Part of a small language model's weights.
Size: width 256, MLP 320 SwiGLU.
Architecture: RMSNorm before each block, rotary positions, no biases in attention or MLP, untied embeddings.
MLP neurons of a small language model. Each row is named by its layer, matrix (down: output weights) and neuron, and shows model dimensions 128-255. Each number is 500 + 50 x the weight over its row's rms, rounded and kept within 0 to 999. Numbers have three digits each. A neuron's up and down rows have the sign that makes its largest values positive.
A block is one neuron, or neurons of one layer that tend to fire together. After each block is what it responds to, as a language model described it from the Wikipedia text at the highest values.

L8.down215:416495456517523528502561503497485528427487316573447453488537486500517569491504493577595505455499485622481509497611400521532457419526512421513489514419504486523523424562530514381486453544454546492420543486422589507598524473553501457470589534541524479499530424493482525590520523498535542529541542485588518515483530553386536486512443473467544541487363506525456582515478513552436488519386
Responds to: Split-word letter fragments

L10.down26:409536425533555510526456494599547474482438429429525483485551491471490493576578583457552408506531526442540489514483425544427502569470492506472520475550516505490543506538426511482498446420462494424511596397443596504507536504558533469440469498468495459506577549511441475530493402533431477431488555565377535509543529577562517463600460493528485519427464602535491475556476463401469579558532
L10.down29:441503506525524529493580486473479472498498523584471474551496528446512421489553418562562518485521529598498518500522564456395460489501584602581496376498503503498505457620539487438427424568503400521471467478534463489536436466418470478484528488466573460510509440468473582498555435525542538560487553529475459520551472440366453582586538523555468458520529486486409584409482453551525515439517
L10.down312:508548407429409487468593498518473555511535452501518433534590446626465537425483475502509566508540435530564522428512462496438589473462567551461558441483481524421556477449504512462474508492578366499544581458548586548469517506479521454433464420452523519486447519533579577444506544516495513488428541489461567559612507546359497506471464459515551584494530494583639519534450466439468557559461
L10.down314:572545380490506564466576373538493516531545467479496520522500481536483480454544460488508495395452583461448475524444519482494500515481441435487583453530447428439518534413509527443495558468506473430471535518462562524490464621506566446521508575423541547470526473492432516512426470503546430532474540473558511512476495565427514532462404515572500519497590516470512558537473477473404500541433
Responds to: Wiki heading closing equals

L4.down24:474517522496500498543457547588567448667437522488430384519511464472379528537558510438494517509497473440484595534492530449471524547524563460373552467507453514542563456530573571485567493532512598479503526463573527525465490464519515465528481462526459487551587484532442505496483467468517474526597416488570390538501524481391530432588535439578472485506541424456516549566393473448485540448544
L4.down66:442500433506450535500469549531545458597518590520466401500414520479423558424523485441394443523568473584338485479507514540489445516477465424486606407426451486533523560466602477618494516488428583550518512426595518538488386462503547408434572498441433466517531480556497439454432485487445501459486514494568414545513516568415549546597417500663456457519522484478519461506482520488486528531568
L4.down243:500417534462501563482519532591486506457420454458533429523497525508483608487506531514503454488519499382494488506467511512554516490483486497526574434540501547471565531438564510486586460516497555556510477424454531557489452497482561459534499602478592535495542496474509465476332490493476469489545542466421540478510486471609447538562526522528539542475529388553490595467490624435503437486516
L4.down313:405543540484503485524500529554422536589572557457535480480512505463550543461528510485492467557503458530518556463507584447440448541569501443473564494495525451447518627522459521485525498464448571458463535518492549582481423497435540513475561490420567533546524418489426529525550532459515462451544465466465496498451464404415483546558514482504556516487534554465495529481546504423543532609522
Responds to: Line-start list/table markers

L4.down29:514499419529454483538505520586577433483525501469565491475559538549592472441514432431584492491465499428473571470462487440541591537569497534449556470511508462567499481519474536578540484401479482517517505419516558535499486485410513502525472516526439414541474481554407542488506582536571496525456502565472511505501516504527461487492496385489434544523466519416480509463512475478458581624623
L4.down94:547477531513383505580417525515550554550468597498496386526496471575398520507468546597514548446506523543498455460430454455508489518449477499523474478445510544483478525455489462501519434499555512501489489477566586546510423502446445503492521528497511467607472553574470466460474428567562399434525517427474387409466488337403522491447459471457551530571525466478515543398511515578474442452439
L4.down96:539558587500553494433566545503459483503499476486530489500522468570483445525423407505415461455434487469491460521410449444412538503482500430523514512536496496519591582510536508585509549426422487442609458438487428550474450377443433429404461457468487512473551494537498440542476474511543512491541554525581514510449466467606448469495519558440498479538472525468466495478618488538473435548537
L4.down150:508441578464511566488489491493499526536413541486458508561619474565464473491434520550526453408539594479481435505504466416545510449535454412508505456415475521370465598488501499476467427533478605576487581455421480413470393504475490436529474512524495488442534569432542493497493522565531534457496537492498487484533510473657529505483528489473516469464464428538481534423535459451510469420483
Responds to: Line-start list markers

L10.down59:515567519468480493501505508445494448589558547584486511489489454576534494543469399571598441465550532547564596490524472377472478465409472538517545427517509511471426556642465447491486489460409498542502487475489493489561457433504588516496546453486450455454516499495524459561430470513554457532509417496516494516489457560595500499476456519458426473518604495479503487474577484478507479461556
L10.down119:490511410455471468473471523491493532498487520394455522512459526507403534562445501593530553471484401538519503468469606560505427454506539492546559567481522549548489543452457499447501478490523512431596475488392455442452557545564444569549477495534403515456442473495476503471521492413470555520473511503509452530472591593474446513493530429597588492604518595592460545438497428449533420496480
L10.down304:540546465476496431572579456540547552510486570475527542422490509516485525531505579601360498500469478483482509478491566544553544429533546518491580474499584466408488446411451460513515567534558582480540595488547600510490447523452441567477551482466462489442482608491499399486552483453406519507548443512518451556574519477515425532426565483550498509464502432484498546522510455565439556508521
L10.down319:513518558488471499467590525471515444436461479537513541388499504411453494504505486551495568560536504518550395518492410487456443447525542441491568487537433506557488524591481470468496603387626417530466459638547454490533460497632478458474453450571520485428514500508489420582405389398555457520550537527556433458419565505541409516559512471408569456598453462559448514447556432466437477448562
Responds to: Row-start list numbers

L4.down0:525491515465551501559506523455521425514473492456466436528454490531443513522592512549548481550481495492533470443534409490491480399579594440502377551513555464434519555498480553506453519637437504487546382514452537527607529551522498609464535506466502574528503417501505527506481501592487520529557502456502658575466619480461426457447515555483501474544483483541510572596477435493483563481486
L4.down40:470497636554479440475500487519485522541469527572503454509505433488518564488511441488511482572460497456448584487430574471462532413534503476540532542445486443563534499431462535495513417422512484514423445473603514604453418556536534487440518504495528443530547540547459478463502494475459463444451445483501476440503570555388572445483478546561542507599516477543482420479493498450503461419440
L4.down103:540568537554475606504458501513538537504552480562620510437476479459533474501553430432500463552448485511504465520525497516475452446516507555505523577543523487535520416513515515577494544520515419585541441561547531562559465482469431548479470497597562480470481459538489494492538556536524418510471462512483420526456562503609431387452488571584506481559464501516487522595610494395499527486647
L4.down171:498555408418451515476457488448541462556517515484528414531477442411534476558482484536575502439497447497518448455445555425606588468486495549522550567432466404508507455425560446507500522508451442414543594556465458501409490455509537650489450433541519496484595478560494556437534488440442442538439406477459513483498549562406447442474504489441517416494502450562476449486618406546488537549560
Responds to: Capital U word starts

L4.down5:547473429511424446507509383467475518453499501463443499538487559551504544481451520601501439488515536504525409534573540539494480549544453530407455524530423563548386413483527552583545482494577532602478501396566511426506492530484408495631499601489538522474523554488543492466516532561467509542522510487473470466493415460337604451489514536461566506523536544430512449529526490423430543542403
L4.down212:440389468509520451555448465468525537532500435505495531528463555580513550561507512525490489513383502511539503456490546466459444491575507503513500560459476464482495491529607465510455457425512471535453568481516490459427429498564442552516493548499469559474426453480565528527477499483534598487513496569451515465550501384701522575434574489559487543546555504494558561466397500546500546498480
L4.down240:519425590524567472457459491531475531447497474445537538535426528537471554448463466421461416483499500522564480547495449532492634445498452586548326498455447570484408500598512440484515541425466504514449549486507499570497553504459431469470509545517520487504498518493489463566402599397523459473472564487482527465471481462660502512481570492460548480557478515451498449446619573490528499486451
L4.down280:506428478497498486484406550509438452452522455546530488486481481504432509466585392479517431521541498552588504472497441478433484514525531496504497463506535612489435481464460479456466496443358384475442474573462514447472552402478561494459510447583497535451551510458519554548472435469458452515473430558533495506569507512605538507479380569501525503566520534537520513390484564485533568525554
Responds to: Debut, plus scattered tokens

L10.down62:493480517551465466519488576567525506436530600317490501479604420483485480495447592428501577544465438513452489538475434543483524453533511629488488570523514516426534517387473490461481515517602432435547579498526489513482589502464495455528457521470481501459481543521564423530478553486543584509466469505505506532508485498428501461558502422469483519611439588487446529572510498452526518618397
L10.down202:531459515451459489542444497410540533460584422548485610512449585552539515491467479473503499442491538498447520577465503446414524563442593455515571432433458578530537426439485483558440486525590466456505486588471542444522480528496538447543513543473406603512548493520559444554494508479510547626523458558483389479432606524399540507489490454460444582548506471474405392452480557465504557556420
L10.down270:445480547458473522424642527460518454504561528531480536559534528473384423514526500501443524414546514469499564513433502510424520551461464514593495500438497511467498377534507567511505462485536506396481485486540546477479497468507453415524485548445458479470518530568448496521548406518490505438532469550522487628495481514300481412539461473551459511517468400449542458495499437504546392488421
L10.down282:497527477550582542445573480435560487514566458488460448510485406582470460530542434545509506506497488489508509459512529517465516592456517666439436445461549375482489489579521600447497624532491578458489397561529532516496469556503545571522445536515442436539544492419491450484483477571525384556591524443490464516467453374597528534501480512490487463461556544498547457541555550465483570468514
Responds to: Mid-word fragments and hyphens

L8.down101:553562507545499439548504452544526573496504461531416519523506501489460431498513466538496509519448493520459476510446488459501474566479485514487562593572539442541508503452526490456517495409412447486588598416497484442467503537490485501459542446534485522503455503449496438463443486498511525507455525445514628567503519562663476541583498558555605465516530520584451507492550604536491545414568
Responds to: Slot before career titles

L4.down73:486516577522424540559496517527530485489572472486492448508476492413587501421487534571502467465480431554622487519503463571583503444462530403417513442562440522427553513487516493449472471441567465479524413427487462567550543550472433471476523463479487499472442481539446514514469462533436459507552487524432504443507488438592451457549493540587497541418536582471502579523457487561505416561491
L4.down199:493467506534432515480448534402551469516527481525507459521546477564523568460526542526495505512519521421450435494449499568540496561483524480560669379480502521522462442441472560545447523474494551498465508497520528504521418485462490506587581517509510453494561493594531549450449400541504524542543527444464478512411542446313492451563512506439488475499438480525460514456484544494522534374358
L4.down213:459508540485470452415506469521528424417569460432499448436415462462572432460435525537543514467457516495570486484527526498509504511449490491468441419525553487419415460546606511532494454509531559468525482570411460440452477514481497494505516514490517510491399556550471505572460454477570477423549464497584516524493596461406435532535454524642579484443476476505473564499538445537450448482413
L4.down310:504436541603466544502457378446585460543449460488460573464473448504430576612414570550471449543500539591608544492532495521465485501480452458508451485484560455568573458447501563550416583462563412545639424491509477521505482526502569541445511478544486481533549390513495486531496395541527521508522540483491466498545561557481598482556402464520550506511492522493500485511512621528501504471613
Responds to: Article an and existential there

L8.down253:508508543540496570509361529530526532360514417519380394455532478531481425539450567484541529475466494535503534427496550476556563509488492493440526548508546486532563427483355515479471487478485481548576496513533478515487559471561524509489540494622425455461465398495486555458536461493499581493517550515379477545461421537460471598446555493426466439552493512495483446566574489574531442535518
Responds to: Row-initial list numbers

L10.down20:429446531548431485532476459533521528514469521575397575575489559482460519567530490569529407541540519431539432464592540499539502539485607595485523481456550408575555475501549473482526501400499436501573582455493560598386449483529532441458484429531574546499417557541466581474541440379511445393497511480504436479478571512485591454472502530573489627544529471518468500598495495514456424509502
L10.down47:515471478535556539489419453515526557527419504436534496544523535363478499556523522509443558571552577506458513505577427442452529517456492605481498487443425378405426604582538530547491623471548472492560559611489542530529573536470423502546457531551506433459518543560559478527465491516565488476496508533530550529416467414515553519522509447424456381514477491473557485463437549574437496483462
L10.down67:463420472449563560513558531459466460563474467446539516498533535472563558477484506414546541496533527405423491535537440540486518619538396490534553532551482472484472558531472522513511473469592570515573508587498550490542562499515460519498536535551577455470537626528591466535437521507562559418518528534496511396554563457513471411592450485429500472668490479479552464521508503556503355525504
L10.down290:489439503443442446513471499501478464489573556541495588397495560471474465473466436522476485552388496549462457554471601482462528552555557493446504535444550438514435454406472457543464524497490461471511622573632486467593484436509474454511474529546496437501487430506496489535520529464428412445459533412531574423434499452375559490634487451540507496509492464509396500478526568460484385499481
Responds to: Determiner or word-start pieces

L8.down168:472450498483512509442536458590418465446565506529558575570501462469450451555502495519560453500496525565472506461471618528498470533467446523549476547450460441444500439540477509521407397452445577494493529496535531449516524439441512447401595590517442595460407490564479579499603503476515460512461606536523461400438482594390454492506436527508396509570608451491477494439524493444573554435578
Responds to: Possessive 's after names